From a checkpoint of a small transformer trained on Wikipedia.
Size: 14 layers, vocabulary 1092.
Architecture: LayerNorm before each block, learned positions.
Training: 95M tokens, 5789 steps.
MLP neurons of a small language model. Each row is named by its layer, matrix (up: input weights) and neuron, and shows model dimensions 0-191. Each number is 500 + 40 x the weight over its row's rms, rounded and kept within 0 to 999. Numbers have three digits each.
After each neuron's rows, "fires on" lists the tokens most often at its 100 highest values on Wikipedia text that the model never trained on. A number after a token or word is its count.

L8.up594:501539460469528493482605487436487514469533539577476464571424433504449490436492539447477478488459558544518450549489506521503548479458482512517446462486440500496489478511495491491556581444556529527515473502455556498500532513441491500450488448473479483548466504464486528535505481633548497455506462467438502434503493473497540554540548543512519447500449541489484533487498469527475459461464501545491496443445560489505505530516552471525524566497445551517479477446559510500495525616497490457512465415447474391503523480477464496511524498596527456526478486520567538521583483595516516462
fires on: " n" 24, "ic" 23, "n" 16, " s" 10, ":" 5

L5.up592:482541554502496577564499528508477434485524527494547456506487498542508538553532487481462497425482387466427449568508594507468539510436554553539488441507435487519517539514461492540486562604463489426527489561503538486457496492477471507472495493516517529476427541540494433576471484499485542489438497477453483463537545530448507486544476451468522460491514475485467494487544504474449409484515431574472583518503466528492605517519495543522573456560448536467498450513509540544519498472479462496508551446501601518491533473503557518478532495434563468558502515530475474441526494461487494453
fires on: ":" 30, "ac" 10, "c" 8, "ast" 5, "ent" 4, "S" 4

L7.up63:523538434501511561538516479514496533501519540483404525571532474494536485509499473466472463490498511536467479586573494476490491423465509459526447466520550504511505488495511508520531560472500497558502452493476445458562567521516495440463482458525508464528481445451439501573526507527452464467562480498489451461499518440499522515572545518501519492502438536440555520446469439501422414524466559517529417541432527526523486562455560526460550530508506560464482488556510523579547533505504481500426464590583503553501507407498493467451589462497482520523593476481524476508431529458494453508
fires on: "k" 27, "w" 18, "th" 9

L5.up312:440495412575457475503514452504515539558484524564542566509523563509531434542515452555560485431493483526518534500509519504518472482513570532465484550429463452423526527592457517490510454515512531455487537478496481531530435484510428560518579419553471486478484521445515507632538567495590507459474472372514488446418551409487437556580550510518439530448520511502499477521473467549519491520505463555471473521494419503491473478573442514497464490472524506515440482522489492511458548495502479519441491509519482505485525500494516507434465483513490492507489507452473513500491453465507510508
fires on: "est" 17, "ab" 13, "ort" 9, "us" 7, "st" 6

L9.up359:593486486419510485460514505426458500482522524529452544519452468480484535475474497469529542502463526395525476526476498527446549486522437519494498482530465504550398490505521532454526469494549577483502517494569488494445461509477510530543508522475512535522498480422459523529496531469429530515513485408501525504540620533481473455462527506467498566501416513452574425399563452525518501496490559465549452440550553471488487457537484480498478530486466463444526502450426507569543532587530548462518466478473499537519489471499453537473487491520549501540505469569469484487512538520606434460
fires on: "ed" 35, "," 14, "ished" 10, "ced" 7, "ated" 7

L6.up363:526489524503505457485462465546500491524434476529472457488475497529602572561498382455425479518559516464487424504497464507460517491499569518533510476477529517477503532479520469573482534492494520548461546480478493497541484535429516609542459493480441502521513501468500545458539493492475555516481437544481514531505510451487502508473447541482443571502482429477548499537519351456556556516539430573523507484533509504527577515547539499554442520478496456472543525492419526463513535482484517511547467572486477474481543481515423568495476549521474531441561452503503487496519491461543475389
fires on: "ed" 27, "." 18, "it" 12, ":" 6, "ation" 6, "ished" 6

L8.up132:448514506514556473449448493538452505517542471524500549566513491524543528465539546577479499548550456512449529444468523521562511460445524463546629457510490494468500525477506479513456491520476468515500440474511519463447451482516508512495469452420497517469419502458518568455457560553449526475516491548457460483532480493520510488474530489502517510466486539411499409494519513553532574542476547542459449507535433503500461472509457546432466474541501588536511450545420443592540534478569459511543479576407543484559548518511494465471491490535509488525517469480512549521581408527476507502
fires on: "ic" 25, "st" 11, "an" 11, "w" 8, "oc" 5, "ar" 5

L4.up597:486527433480554545518528511520495555415450460477518528554453550552526498496525539535433518521504574501469491493458443497483417504504524553497520496450460494501539507488483432454483524547478392521455471534491511524534469526420512512503553482509513519516551471509538510461495437466440544547510530551488404449514541490527579511551523434626463532448483492537516545480462441515558552515521443578538495485469547454509444479556502515465506510507466441510484467522489466501474465485502542452484396475589515486516525526451482597523502484504474495541439469482525511587580529494485479438
fires on: "port" 27, "t" 12, "ed" 10, "d" 8, "ant" 6, "." 5

L9.up116:521463470469409486538484496503473466496549543466538510526506509479437562537522505538578536458473531523548447516533487419479467495433539507477456446545581451475458432408505450525444520519537523540508500508568510525475471508589537550474492486476483488480493482522509528510428538448490484562457470462476463560528474489576510504509533489426473534438513531455467487527538531399502477547516490488556505520548507473463531482459522576485494459486433492487540488507508482509533454506544468446513476488553520572507636571440501479526465559440432531478467493549535442440450539508572516457
fires on: "e" 17, "on" 15, "\n\n" 12, "I" 6, "en" 5

L7.up413:528521453535542502523527504560482471464480529482464547516508501571456474509460525583446540502418497541553505475472522504436454454568503519426507502464494519580456488534478466505436456512535503479560484515621486446505559472489499531501494464529513492468574476488543561434505560501462471509514580579499536501472477521449548440513480541505550502513542415513422462530501562549517436501433486458515532508483458491539499509507492542447499505484418478504566527514508530519461471480471438481419498494484464464528624558443495578510506458523505543484545473501529509469500480449480462385
fires on: "en" 16, " pro" 14, "l" 12, "in" 12, "n" 7, "resent" 7

L7.up344:477457502569526512486527481537515482501410545486483503485418360469470460496536452492481506452519460514478517496551453532460499443507478585452521417483509460473515421477451498474468505412435515462500436535461486547526552486564552486512513571528471527570466515517495460559535458497482483513467524467567482523451515533500530512498495468480494404525567494501529499547486504570538526502530452443565441517579488504524563515433444547565522448480494571510507467526539508475545483610502514512437517537452457495490503528519537502518528479540483487553554576463539507478493546515427535529
fires on: "it" 17, "or" 15, "-" 11, "," 10, "el" 8, "." 7

L5.up427:533465539489491462450584484535537515418534511497532503496457483507489569520509586488487472513525529535483534459468432502430494463510485489493483472516459463566480472460474493527516494430447538494519458471478450503513529537435541462499402507558424547450459522443554522578398579564507458526493498509482452478489461452457465510511554518594549490551437541503562484513526436535484472440503499452523445466455536499480532499451572520527575544503561518439544432546464491414468530521527509489503518590477523464486518487473515444460477548515509498440558492506466499507471494490516590551
fires on: "t" 41, ";" 17, ");" 16, "n" 13, "ar" 7

L4.up116:543532518549482514496469479459515513536510526488476567530480441477511507574476463492481508563490497589502512482463456488497551464523489495520457555566462426527508556517471556490432498537481524591450515572412449485564506525503479486511474478520530433554514573449533554497554480526486515469526543552577524477503524479423562534486486498517441532529455564464454495543488442515473516471455583508457440472497465511459475520455523462471494561482457513495443478524583445508499548437590503512475555471482472508502519458501573493503465533526534389567476441435506491530457520530450600505
fires on: "In" 30, "l" 14, "v" 11, "N" 7

L8.up30:479488443451467483527526496478408553514478521544582464528488492558482515549496554495472433536533458561564494545484506516544533490516547489484467414511528466509416442499457513461492510524497511496554582485516508482495470473533498448478491574555504477510477492421492512495522467542513528420506539459516478461500579500438537545516514506470493435437527518512539517520502490482505480586423501490483543511434498439513513446477478556504492449490419487466461529469518448493434465525442552471464463460635456542512566508478571500516525614528501454436525499542544465469472562509522513584
fires on: " S" 33, "S" 33, " s" 22

L8.up342:495512580496482513521501473476488569509479472487441420523585466487486522479434472483451504516528626536510489551474525464574531484480502491487514528508476542584476460493476509523485536479550505487544503430495528488565530537419523461477569529500509459546503524495523435520491486507456532496468534451499479502516592491530481485464514528554494505510474586457458381494470510435477540473467622441448517545509460487468501481474489482444545438571449508476498424523503417482483513549560507501528415419526562575523518490514573500488490532547524494489531486401519505500518536540468494515
fires on: "n" 25, "a" 9, "2" 8, "al" 7, "1" 6, "–" 6

L7.up431:528454484453471483475455493493559508428507521477507461469500499446552502522494508535521460529447481490476440509467493522440568493506501492489488498481480471581504472520486542507492531496449454477507523474587551498482543541453431442603495506511547571497580533581519509491565524474525517534500461450504477431517499447541398508377503475555478506474476495557478497445575520486597554575505567470561518473466496562526476588460470461508506552493515449497543477504502508519535489463549500475481407468539506482451520462487498470571494439431509497584461559514577480480496456522445501501
fires on: " t" 32, "==" 25, " of" 8, "ther" 8, " ch" 6, "t" 5

L7.up201:452478477486506513536472505499482472501501506540437491521494515470461521516499520482478440558522575485537494500523459497462557559453411547472526465530556502638447451475512582488467545458486539521624532578540524499476480496418456487549486490531464512475529485438492488607465591549522483463568504483419515456454486547475465554459482505565517541504511498521553463506529510454439522519411522485595474553492490436517493566459544546480532483499496522501509404547503513456424528473475494541471518526451507534495493489427506532478492488492530474474504442460542526475463520536520467558
fires on: "l" 30, "t" 15, "et" 14, "th" 11, "n" 8, "te" 4

L7.up206:514482571551519460460528489444582500489482491506417531513568533576428506513467517513578525434516544527517461482527437470542476493494527480531443497501582446483486544504511504453455516652523529499491510579529520441471470520515465506506493484521564500564503530442468550515480473474519485528514518493502523407524452468534491490482486464486540643541460497481508492596471412509552485488471516487489439468455542468521517542510459508416489525504490465457438474406560473563446531486509499464481525566484452491498482495545479458450507479487505550549542540451519476528484485463494518569
fires on: "w" 14, "l" 10, "v" 8, "g" 8, "on" 7, "aw" 6

L8.up581:534486397467491512565491484459538478529460561460453448541512492474494482500441553594550474577500485511481631510532418486450531510522473482434517488502481510460503526489490491495493414439461497558514525540518490464480430512449480568482505460504542504489460525467539592529502457460555547559502478548449502503455494482524493476509410491493542436443449511480529470461572510460548563431484501508572473418462495528478547506559566546554510458494477475483504518579484544476460475480533494466482490535469536556491525457529479567490468519572522468524497559514510527533569551486423522487
fires on: "pt" 22, "T" 10, "ct" 9, " reg" 8, "et" 6, "ment" 6

L5.up483:562549423469508537536550484534578559522485530516513512543497489428417548489509480620552488523493449485550522480409535512488516542545546498475535486484433508512467553489477488575474521486429522481479459458533509535566507500504472517475545519509470442584485537540486437558547522430471495468488477489527442465471542534543474495468495465438425495523518488489461498506535486510439502481481547547580460412546485534461464530469503459554521494576452513469485484465476544427592446444535430415470490526451510514530563522517513481517565494452482451437504537475519518524482442477513558486
fires on: "o" 22, "ro" 14, "ang" 11, "a" 10, "ah" 8, "ou" 6

L11.up583:493566406485469459534523503535488459512509463462512549507513508509504557487555574508469523432523464457496570529468480577455531547498484552476447535514496472506494513484518491483501438461509522498529523494549554572491501476500462509561476530532455500493498526545566599505457438459501409603513452536518523340509484522456484467534532513492498568579442554445478488495503508494485468527494525523537475505422526498523455414496535521532537504539552507490458445451528548463528454419489540555494506480482440472547493467542490582475531555509479486559497474484518436526474424469544512440
fires on: " g" 15, "f" 12, "s" 11, "at" 7, "es" 4, "us" 4

L8.up408:512501481473417515466481479479573483429431478536460478530535491481487520501432525485460516587578561471459485583513532414530520515473483604425482503498532488557525450464546539533493501500528494501483461484517515551561529485500580486571502485527501422518502417459542537471462551499493453510481399471511442486497555511498526535507568428495562483491553440567454417483452501537542511419458423474568456513470507531482496529525548482492506516546544512511456507511453416493488537508542529524466489512474574528521484567422549491488533475503457498536537483454468475526506552539492515556
fires on: "2" 30, "1" 21, "t" 12, "im" 7, "u" 6, "th" 5

L11.up478:536432514526514495501517499461540470468494523514507546523497425462486533495500496456490461559415527478509456509507527580458524526395447501503509455471528498502478589459585490513430518560486516575493512504531508465518572464474479517496489454542474509537467454504334582464499471570503516502515541566497492472561517504461463499538489527484524604444440475459449451497467489533511552435529463493535466527501492475470463426499530454444531503509456518519490462457470523515495517514568552492423561505474488518533448498515510506509570552516493564526508490575520583451558489464573480536
fires on: "ed" 33, "ated" 12, "ur" 6, " P" 6, "ate" 5

L5.up80:505601457481410509544492470511464534521539488491495522503432556512527511454514536503530453509508574556507470466519546480588523518511534511428510434516521455423492476493447439525484524477496574525525578466479567459529556488479459553451521488548418551419449450485477520474502558478515551510502564500527486460388531494539519512490500452442486563476576532476493481485528599493561522538473543569488490500482473441507460484498514512458525502444433433535433488476451457569550509474494458453487551417538541497483497523474494469549530574476517472524466480473494514518558524536487546542
fires on: "c" 17, "e" 13, "ic" 8, "ag" 8, "en" 6

L7.up494:549469470501524541535478464476477521422424571420483463535442539495547597528496486453532544494501507509599458569539561460563503512510456534500491494510503488466474503473471464473496493436499462508473509502545522473465554498479486474526452507554505498513416548444554491555395549509503453541529472463592486446474473511540508510509481460468526504447492475550536534444504491465469577426496548569460529471507529512523545412441535497471549488557530399490521537522480566559503478485431539521488485523503495536564525452518553518523548524458479466489504613566559522500495487527475453476
fires on: "ield" 16, "ton" 11, " West" 10, ":" 8, "land" 8

L5.up155:566476525388545530496547449466492522530499472525555519530558486412541473490488535500542541512523527440528445451424480434422492464507444543501536535452512552477473527474542542464535515500497556517525510499582503493503489470514458414476512518484491455471439496458482515400490542565472558551528470549506467514545429505500507444476461486529485552515491539519512546519475563481462486511520609502553567476431503536515432480472534543526490485523493520513507471536537527531490487445485497465509514469495452483521462470494481451487554573494425463616441527464454581547536516501398521467
fires on: " F" 63, " f" 21, "F" 6, "f" 4

L9.up626:508490518542524457481502493549460521523499434541556498494511589427458448528475509528512500517492474444494518531506467494518461535513503540479523458417575451462523486456459532456478473467551570466575529634460540538501520463546561482504449518475479507541536468476494525537573514550426504490484542494535473507471454489494508495441475477449495429512511470567478443441531513475527487495470536446508456526506406474551594491471495558554547404527488475550482477448487519503468555497502479496509591578520503471504565456581575510492530502466561454460539501438455421491521484520496551464
fires on: "-" 15, "ly" 10, "l" 9, "ill" 8, "el" 8, "ar" 6

L11.up148:562477499501481463548592464585540447475558467514488482505505505468485571513535490499475507522511460512498578550541520518486526549548490528479432545458414457500480520473563553516440450508490506526509477463499550601536486505467505450534489508496512472505500447462510566488494481488571466471554479465494479418452522404420438545438539526526525455535452558446511551490485540477451493456485496512565459506522462478580548543468475534544464471473566402485505512506487501522471479549514435472517460506423424511547504514439494481426478498474498533502576442452442541548468557487471526553
fires on: " ear" 16, "t" 14, "ort" 12, " l" 10, "ad" 7, "ar" 7

L4.up16:509433462447501546493502435549497501459573554498507531448507533510548580519476470548496488515472445497461533488516481426420545506491441525491516559517464487481483527512482486526454546467465537580432502494562469551455426520472587446495524534544510533488546540499602494477459446482506488475503564506451531499501449524512495488430560487529478501555456464475550530439539462361516546508516494454577460521505510514496595441558532508434466472471457496465475519508513491452435485406500531481511511541485507542535498552560489566549535508449562494563464536467475516505534510479523494561
fires on: "t" 30, "et" 20, "act" 13, "st" 9, "pt" 7, "ect" 5

L4.up0:573537451504503510537495574551551517435458461489584516515427463440465485480511518474482553462503524539522522517522568513481487510519502576483477463478483428481469532437492530499535498496518494393400519518463521480546462487512495449447574459528557476482527442446537488475529450502460474507494535587496515507486506495554527456548458487498591456455484506491502501565522487425456546447516472557478563445443503595522526511470463553442479515481464560529548513514519445504525484542559515572557441463587521496479464547564535536540457480484485571529479431539540490502504462556495473456
fires on: "ce" 24, "d" 10, "id" 9, "up" 8, "port" 8, "b" 6

L8.up386:507557501462483499529531508518526436489549543491566570592532549482486505524513490487487452543520462577487549498467480609536410514521503492529474498544443458495469437521502440490573487479495433473507508541505490494473484527508604459494470521449440520446392520507533464517520547489544529461476545515506553436536516406545471491486532445464500478529536576448469487502531472481457476527443466560574454491445553503524522455476547504461539499455499515532577473413500478472513533472459484447503560501513494468502573543526550519441440504473456475515499470489475543537427439505409534490
fires on: "er" 19, "oc" 9, "y" 9, "re" 8, "ort" 7, "ater" 6

L8.up391:490470592445514449429410475504499471448456507485485552486510455526519464514463579513476555509461525501438469541504526452436463509465548510563522493476439535510530490493423505452475571491528519488489461460557518520483537588459506536466508573512456569501605586480524503521410456500522496431534488490465541476579513455517460485555547558561501504461537418501502551464533496513488510507439454504516412455506508447515501457475469520527536534474476486532534545529510548486517457457546575454533460511588576546502440476510462481554499522450520505545448506512493470490470497554526532440
fires on: " t" 86, "ed" 4

L4.up363:476435469542435478545458427478526513524485496486486542526476513447479507596514502486541485565525550524538477526424539501498478509425477477553499546488492476512463450436487487504467577500496471487496491478437561564503423490434532548457472486533508534476508422500564471517457587475413403576535463473469480564567484402544512514525515503480508482451533478520551525486501513512488468505441559547443481556433499542478514490536510492480487440528452547452532406484526497499516494539590449510490525483540488543488609493565500469492515536562487467511442495531518525566446470489481558505
fires on: "e" 15, "my" 13, "ive" 12, "on" 11, "er" 10, "ter" 7

L8.up575:533490522500566501572549428454569473570471515521588519510541544511498490477546531499574480494558510527471564478528440585531486524514464528467494428480468458495418487416468418532454520524426428537509483523462499543510474477523515501505462531562425451547396474486526473444503497555446547526464527550518551534501559529504511527488493482512514504534509490451577497477500497525499544511500445526505461391432503511462443519476466502600534425496431473462476481507485534563559456487516473563501470530473436510549511525497514488503518481468501581549535488471510493419511553496514471547
fires on: "," 34, " of" 13, "el" 11, "al" 9, "ed" 8, " it" 6

L6.up219:414534488526561501500477498499497514467550506553469487571539507545481510548513477557580464609533411463498444496482520420485507471511484585507520410475522486529444512564477445544459515536542529528493538554562541532512450488501392511556474456428498564487428486505570543536498528556498558430514480500545600489488461440473500507496451483515559448466465532499520516499465465510476499522451459492497549497458448520541526506526487548514456487535400565480514511519480529474546504498556463485545513471454455503469496447507488487484553543460533553541446453500416486501579503522481492542
fires on: "w" 19, "ent" 15, "st" 13, "c" 12, "8" 7, "ed" 6

L6.up112:527478462476520542448546526529511453500483580565480534568526510545424465564481455573587482597492493477442510483457424504478471549488532501512499552501466492531484499491492513549478495466523440492497479495467544499535486438516533493517518526497477567537456478507451485521519524475579509487478515530486480494516500489501449495494538520472540466466487570538474569531492439442474471575422465503615502468512533504440453517472548490471537523496497593482596471500465494419586449372485463504453565488477457511427566474542519555457486499470471442561497511542483535494499434463522501523
fires on: "ent" 22, "ber" 12, "y" 12, "le" 8, "oc" 7, "her" 6

L7.up590:559519446521482557507519466449532431515498503440439541599530491521496515461521536574496492503476524500567591498489493586433517493512560485493518452462544475466468458564477491507523532402413595492447516513502486497502548513487509498497587396542524507540459446492570521501427488487512459495510512547456529367526479480426486428515514502451600543542460534467487531517458413497498460526495506478564467499460556527543497498489521479474518575503482508531455476494504460567508472535478547495503443579504459515462519448487493539524528443551541519491514493484460504539487504470501480463
fires on: "l" 14, " w" 12, "w" 11, " G" 8, "pl" 8, "k" 7

L11.up601:543473501544507502514499463408500517498481441503489537496493502508534466582510544494419563498554435524544502493522471556499511435545595445549557440502545524504496558539489534530482515481487436475440486502488470511558500465512509530540469490553442538483446470470531478576507516522550515494465553419490458455452457430469497533483549472540551432559483498498509462514550517484510503477461579473559516574516524514473475414468472442448524484527484536473601532443537539500531500554555550419522442461574427486520423536476432514503462468523471560478474423502546490523470536521463492481
fires on: " h" 30, " c" 16, "h" 13, "sh" 5

L8.up29:502501468477470443482522509448526464519403500516534504512482452490509511514455521464427442530515509503546469504466494536475472568517554441522531461462467469565472504531540577458499552483543503446447561528473550477502584555505529512496509471495481515502517473450435625420499512562489487454574450497459583440590537554442482566556396515460480466562463534516484565508487484490421538573512562548526557449469483507561518477511515537542482472496382499505473494474492550458495530523534510536496446504554489485465487480495553480492466491470483487513482549566519545485458484507491532437
fires on: " s" 43, "n" 11, " on" 8, " S" 7, "and" 6

L5.up508:461540525507493491539489468510505565445490543536545537529521497547446483515490456431469525450426545483532477532512508493424502484531526569484485470502438478446438515494519502504469442496460499511532502448500447408471442457412521511500532498574539554486486527524519475505539575517436485513486502525482394466526547478540519454464474495483508525495579540576506448523553579506531529447487568436461567535423496552555512483510469515475422599483488456571405501520548531491479607469534485501432511511500436462480565504466517548477466506523500555484512455501443452518514468474545506518
fires on: "er" 18, "el" 15, "ing" 10, "ar" 6, "l" 6, "in" 6

L5.up404:519463531500519484502522481532584500515475561500511500474478498459437541501493483513522485545485579467555411490503451461491506502528503507494433479489542511562518554433469423460495542500484490503452513431562603435510551577408456522473521552477550516546495509502509481517531400502492540529465552515458483510487540479476365497520449518516455506548507495473446541441511449473486443558527522514587482404493518507463524498467526446521507503486520483544484491527523523476458542528540562501566451595468535423475527455475437467505479565423446549554470535481533521543484477473529539490
fires on: "t" 33, " of" 15, "ol" 9, " D" 8, "al" 5

L9.up121:517555490505442563478465481474474568529521474512436483549511498537445582507537495516481399441559516451570489545521573453511472499474464574547506524477553464499456507620498490459515444494475544491472499502550518458535463465565471485512497514482522540519513475484504572517476503588517535530555522545494463430501536499423523527531483466440535495510515511509481558565481490526503490504470492542531471461460514515483452485481533565443529478525508461490485541423481420445421468519599480471538466522557483493416534385482512446480534450541520435528482535483461493522454584542487540490
fires on: " w" 39, "ic" 10, "ew" 7, "w" 6, "f" 5, " v" 5

L7.up507:549509479531424478431550513458580468472480472553495526527487585468542499502474571511481459497470470517540581487522491529515556533448546491500499472444491479481494493475555590546497407520534526561516496523513500608523477475583476486533466475467463558541480426510503560539473500523511468482447490508476529445522475438453484559445411593492501429509417526538505469499480446524518524477502512475418450525487542501504494500531503513561488510547480481484469441510473442508555480532440586506523483443468489462470487482526513573501463505599473493552434440454451512483526541448565514519
fires on: "es" 18, "ed" 16, "s" 16, "er" 8

L9.up481:566536536472409436491506530544440502459505491480534434455553471525528499588488489476474476510534484407479569524543540439544513518452543453556549494561501538512527561535453489460444449542511532523469481572488402528516492439527530606522490526481512441466562469430543515505511505473543536560482467502489440499545496519458555501494541503524500431520498463510442533464435485459506505485461521443465469431473519542462501510549487515501573492525453546383447483499558488474550552471566474454518510502525538527492507474447597594471507501525469484473534569493513516479519478507466508505
fires on: "u" 17, "i" 11, ":" 10, "8" 7, " to" 6, "9" 5

L4.up75:467503561426411531510503531499499487492495464517536519467536504543628533514497476455555477554493430545495497579516475469549526494462493537422466495465479491485493543531495402558445529525453494516491522586528525556463479565544521516577453485515531528527515472440509523557476484475601457527543469516522482524429470498526462491472584586476484478456488506584440482488501460482502529543464529471531548502530510481503493418503438555457464441474503449604540520466515536465502593473502494505541494549441518437466500483510456573461484447461442451508495523504533520467495469492523472540
fires on: "rib" 16, "″" 11, " ele" 10, "oc" 9, "our" 6

L8.up301:454505388443516513490518515517465514466538517391506613499482474435521518572501500497515494461470467561531493500491499390502490468551513513500405490525534490531420507429479495511467483465434537584442504470510562497510500505519533421460481495540559511541443586516552552512535485508445545615481552477520551501463520453443468528485479500492555558531474505491545554503520485473450524497485509530508464491434508480542515463476553505522548396513492541541479533524525490420529518514508561506478514509462558492513419505572465478511490525519480536459525549485501565449473485514572454497
fires on: "t" 36, " St" 23, " st" 14, "st" 10, " re" 5

L9.up45:512506458462512490476592478565419508527523443499542428476489494501436516525494489484470458453543589470481431456504529539503613511570464436465465459475517465490531465404611474476474573475498566522478467515482532472531485511538496482466535436537467502486532471533481569546425446431473501519574509485523459541543509492470530458520507448495539537467502463484498528452463533513522510542481497471515513468464515594511546539502471505537477498486523523509530470553436533505487473550517434494490461562470575445503549491530501538547552455467466492492482489540588483476435544445584540429
fires on: "in" 19, "our" 11, "ol" 8, "uc" 8, "o" 8, " one" 7

L8.up559:481516547480507524507496519525446488373498480496509498520501494476489538521561520491526506539467514538432503482516485549419562446506446500536533538498430481465520521518502509565490526572461507584484482539593552506443539577561493491540478496483488518489549544449553551488558504474515486552551506517455494409493521506489492498571476500462460489409435387468464483463410441527470469480517472487537489450457524525510528536458571501538579505484505456536490427533492560462477467421519462521525436572420526514426544486541556516481510517528485538430495536547517499447505491509489471555
fires on: "." 60, "th" 7, "um" 6, "T" 5, "ge" 5

L4.up502:486461503509453450515532467526487394514465534510539492484530435486468508513422521527498478465547514427484544464430456481494541485482454543440558504465425566515490554429497484526536419522483506504455535468418484476488478483552439468457543547497527454491475532432522518505490466533482467548470564486460442543461564515439540496499539493492476588421551499514565502563501468499542491542487572560489471514521531450561484557521533477519507511463493614580466491529544511466506534462495544495570461532523499485488524500490532458418486500501510536523568577527454503603499561494503446455
fires on: "-" 45, "9" 13, "," 7, "5" 5, "ul" 5

L9.up134:465492449584468491529508480458416525499561567396503566465487571543532534540517478446465506492519494505462534476478498551504550478415540439489497483476507516549513528585485457457540456488478514457511549545545469556465512485550483509503507554522489522505478552501517439496566503466558494447470528499595520412508524453518471573429471460502499476412476522469518527490494463561479546497496493536528394485558457553541472464515507554508414477461528485458503427522516479502524438448485486510428511483484506442515493534540472509466442429458474532529476498439536561542469552560549566503
fires on: "st" 27, "m" 8, "en" 8, "b" 7, "ous" 6, "ort" 6

L5.up618:517503549538639530506462443527521450551424470472480601554523545572494529518491578527467467434421537510530486470548545511441450512496474568582462470495408510479478535508503509491484500532509448497511499478461478565479515530502527476454461496446569565479568506503493508516525439482477511469512548376506568513469526477461469459509512479560555475452481407516522534431487526541572467489518455525509463445518443543478449544499503522491489499522442507486436545501552492514529502536444496517500451443521539479498493450531507488482476503526491495506442506505534427453493550578425475511
fires on: "own" 23, "ed" 19, "d" 11, "ord" 9, "able" 8, "av" 6

L4.up71:544534549504504470474514417519492498512468489483504475551446437472483588508470484479559504488470456531452491531500478542614541568504485456489483486457561526485421505558483441428425520476435526486480541499565430639505463454482511460574459521524482603492492617562513476506460559451436497515507514516545473520517509493489533503524623476580496508430532515505442489423519486480528436530532519461533482468506460462495528438443477528497526497531509470546514523475554559521493488526475502448510483495542549490521513509527513541476471487449493524460514508540497505526488522539413491461
fires on: "ric" 21, "re" 12, "/" 12, "land" 10, "p" 8, " West" 6

L6.up366:499503530523478453501496463487428502503446499451530470535512484473478481505464539547482540453443391536476542476513438526526527503492542573490545457437639516561492435444507483544470421431516448499518418509499504483439460496556489549555493520531496528506470552523527515461416531558480426539467593461509423515495514520484493534442461525513553430557570523532440480525484440464520441538496491541444536518567485504488512509504450456475527443469512568504477499491524560491542501444579468458529523467527516477456543433529588458525506475499492482564513470539523529484512506527546480494
fires on: "9" 61, "0" 26, "r" 4, " or" 4

L9.up614:521462529464538527490431445514496591564526397443531500476466522522565485503521459464487459515430487454505456436508543497522505536567502489461555498496513450445516515460455507473513471488506529497478450529562499498495471524578570465432512466530585474469548460482508423492522519566475523517464468521506520523492461427487521440534472475457479517551494537479492516535517518495512501549562517552471501512448465615560533475548512433563525485507547426521465530518514488486493493451495547523450468492510556473522480478463560507452434535476499538503469553490492607512519583619419501432
fires on: " F" 34, "if" 32, "F" 19

L4.up345:497452450509531520491432501479484507466498522532529583543464505519473545496551509442580493480484527493489583467553526530429539476489540522526465458472577468536545571502499506525457575493529489457477509474512590453438473498512493502531475415459495475462520486491512371496446468530495483493437520515506452472576487441529552495563493523443485592465506464436491466533453486533483445553479540487444440537588500598553479497500517516472448489521501468558537540459465499510540419524456462506477437483506477468416503545536476501505499538540547508473441442533521529437592530500490495493
fires on: "ical" 40, "ab" 11, "ul" 9, "ional" 9, "us" 6, "ous" 4

L6.up422:526492493516534469429418519530493590497504491508483474518584504575612487544464467518482455517532501494368473473554502505508465505549472523437505518444528534538556516514436480581496459470576532538489516447555490492574486484513508566485481480484478485532517505475474537520418539518526480518500504486506490402507550488552486526514533501479516481452519487485547480461507469510475556504528471452532477480476458528419526513486545462504534494508511569524489488489489459504587464474470442466437475501516445492591501549502515523573389468498515504595533520444421459510446564459412507518
fires on: "0" 27, "um" 13, "is" 12, "th" 8, "im" 5, "w" 4

L7.up583:512557489450469516453575478498554508539487490561498454564514482466515450518535474588507535471539599481472514482555552551438483518476529541464509562485478434435446518525440484524454560493503528516482512445441532511488493576484458504489473504444596436498484493464460558467558494456508486507529455536486462460483617472428471486489531555483528516463466480455477574501515415477531538488375548507520440553453521484551553466537567479475496494513480497494448523555559525496445514531499466542487444519429448502515543523508567526504495457488542450520523545488564458459536507501485531456
fires on: "w" 19, "n" 19, "in" 12, "k" 12

L8.up510:506551474479528478564483454560529514524440485510439529541496440508504516501519509509488538472474442537523477453573504500495520480430412465507509537491425455556535482558559518556513506560465534512547453543387532460529513568560475538513432423503440572539461529469539537535571484516513586502473532546479488503478433565485517520551471512537545455534505452472477463412545494466415517479445567397536513541472511457428525525466527533549507467500475551506494533480491484511496559435469450584424501498545493472497487546470496522484535568481523464493486480456487447512476504484535514539
fires on: " s" 21, " H" 10, "ra" 7, "s" 7, " h" 6, " l" 6

L9.up327:504494566472561502515441510566549509474473453484486485550491578541514550568415573512502457531439492520539582614484531451490513519456514496470523543505513537457478454472448511530468523521490511545465481608500503450496450478495463465526495493480492532560482470500482548509450420507455493482517492506492419472531449515516409503521487483576480465535462438488472489467517510465521469545539596528461480443462422498518539502535509502434495538447485441510508532568503500571465531547454473504468452422516519610467494463497477555509426451409511518495509469545531481527462490559519499550
fires on: " de" 16, "ar" 14, " to" 13, "ur" 8, "ire" 7, " me" 5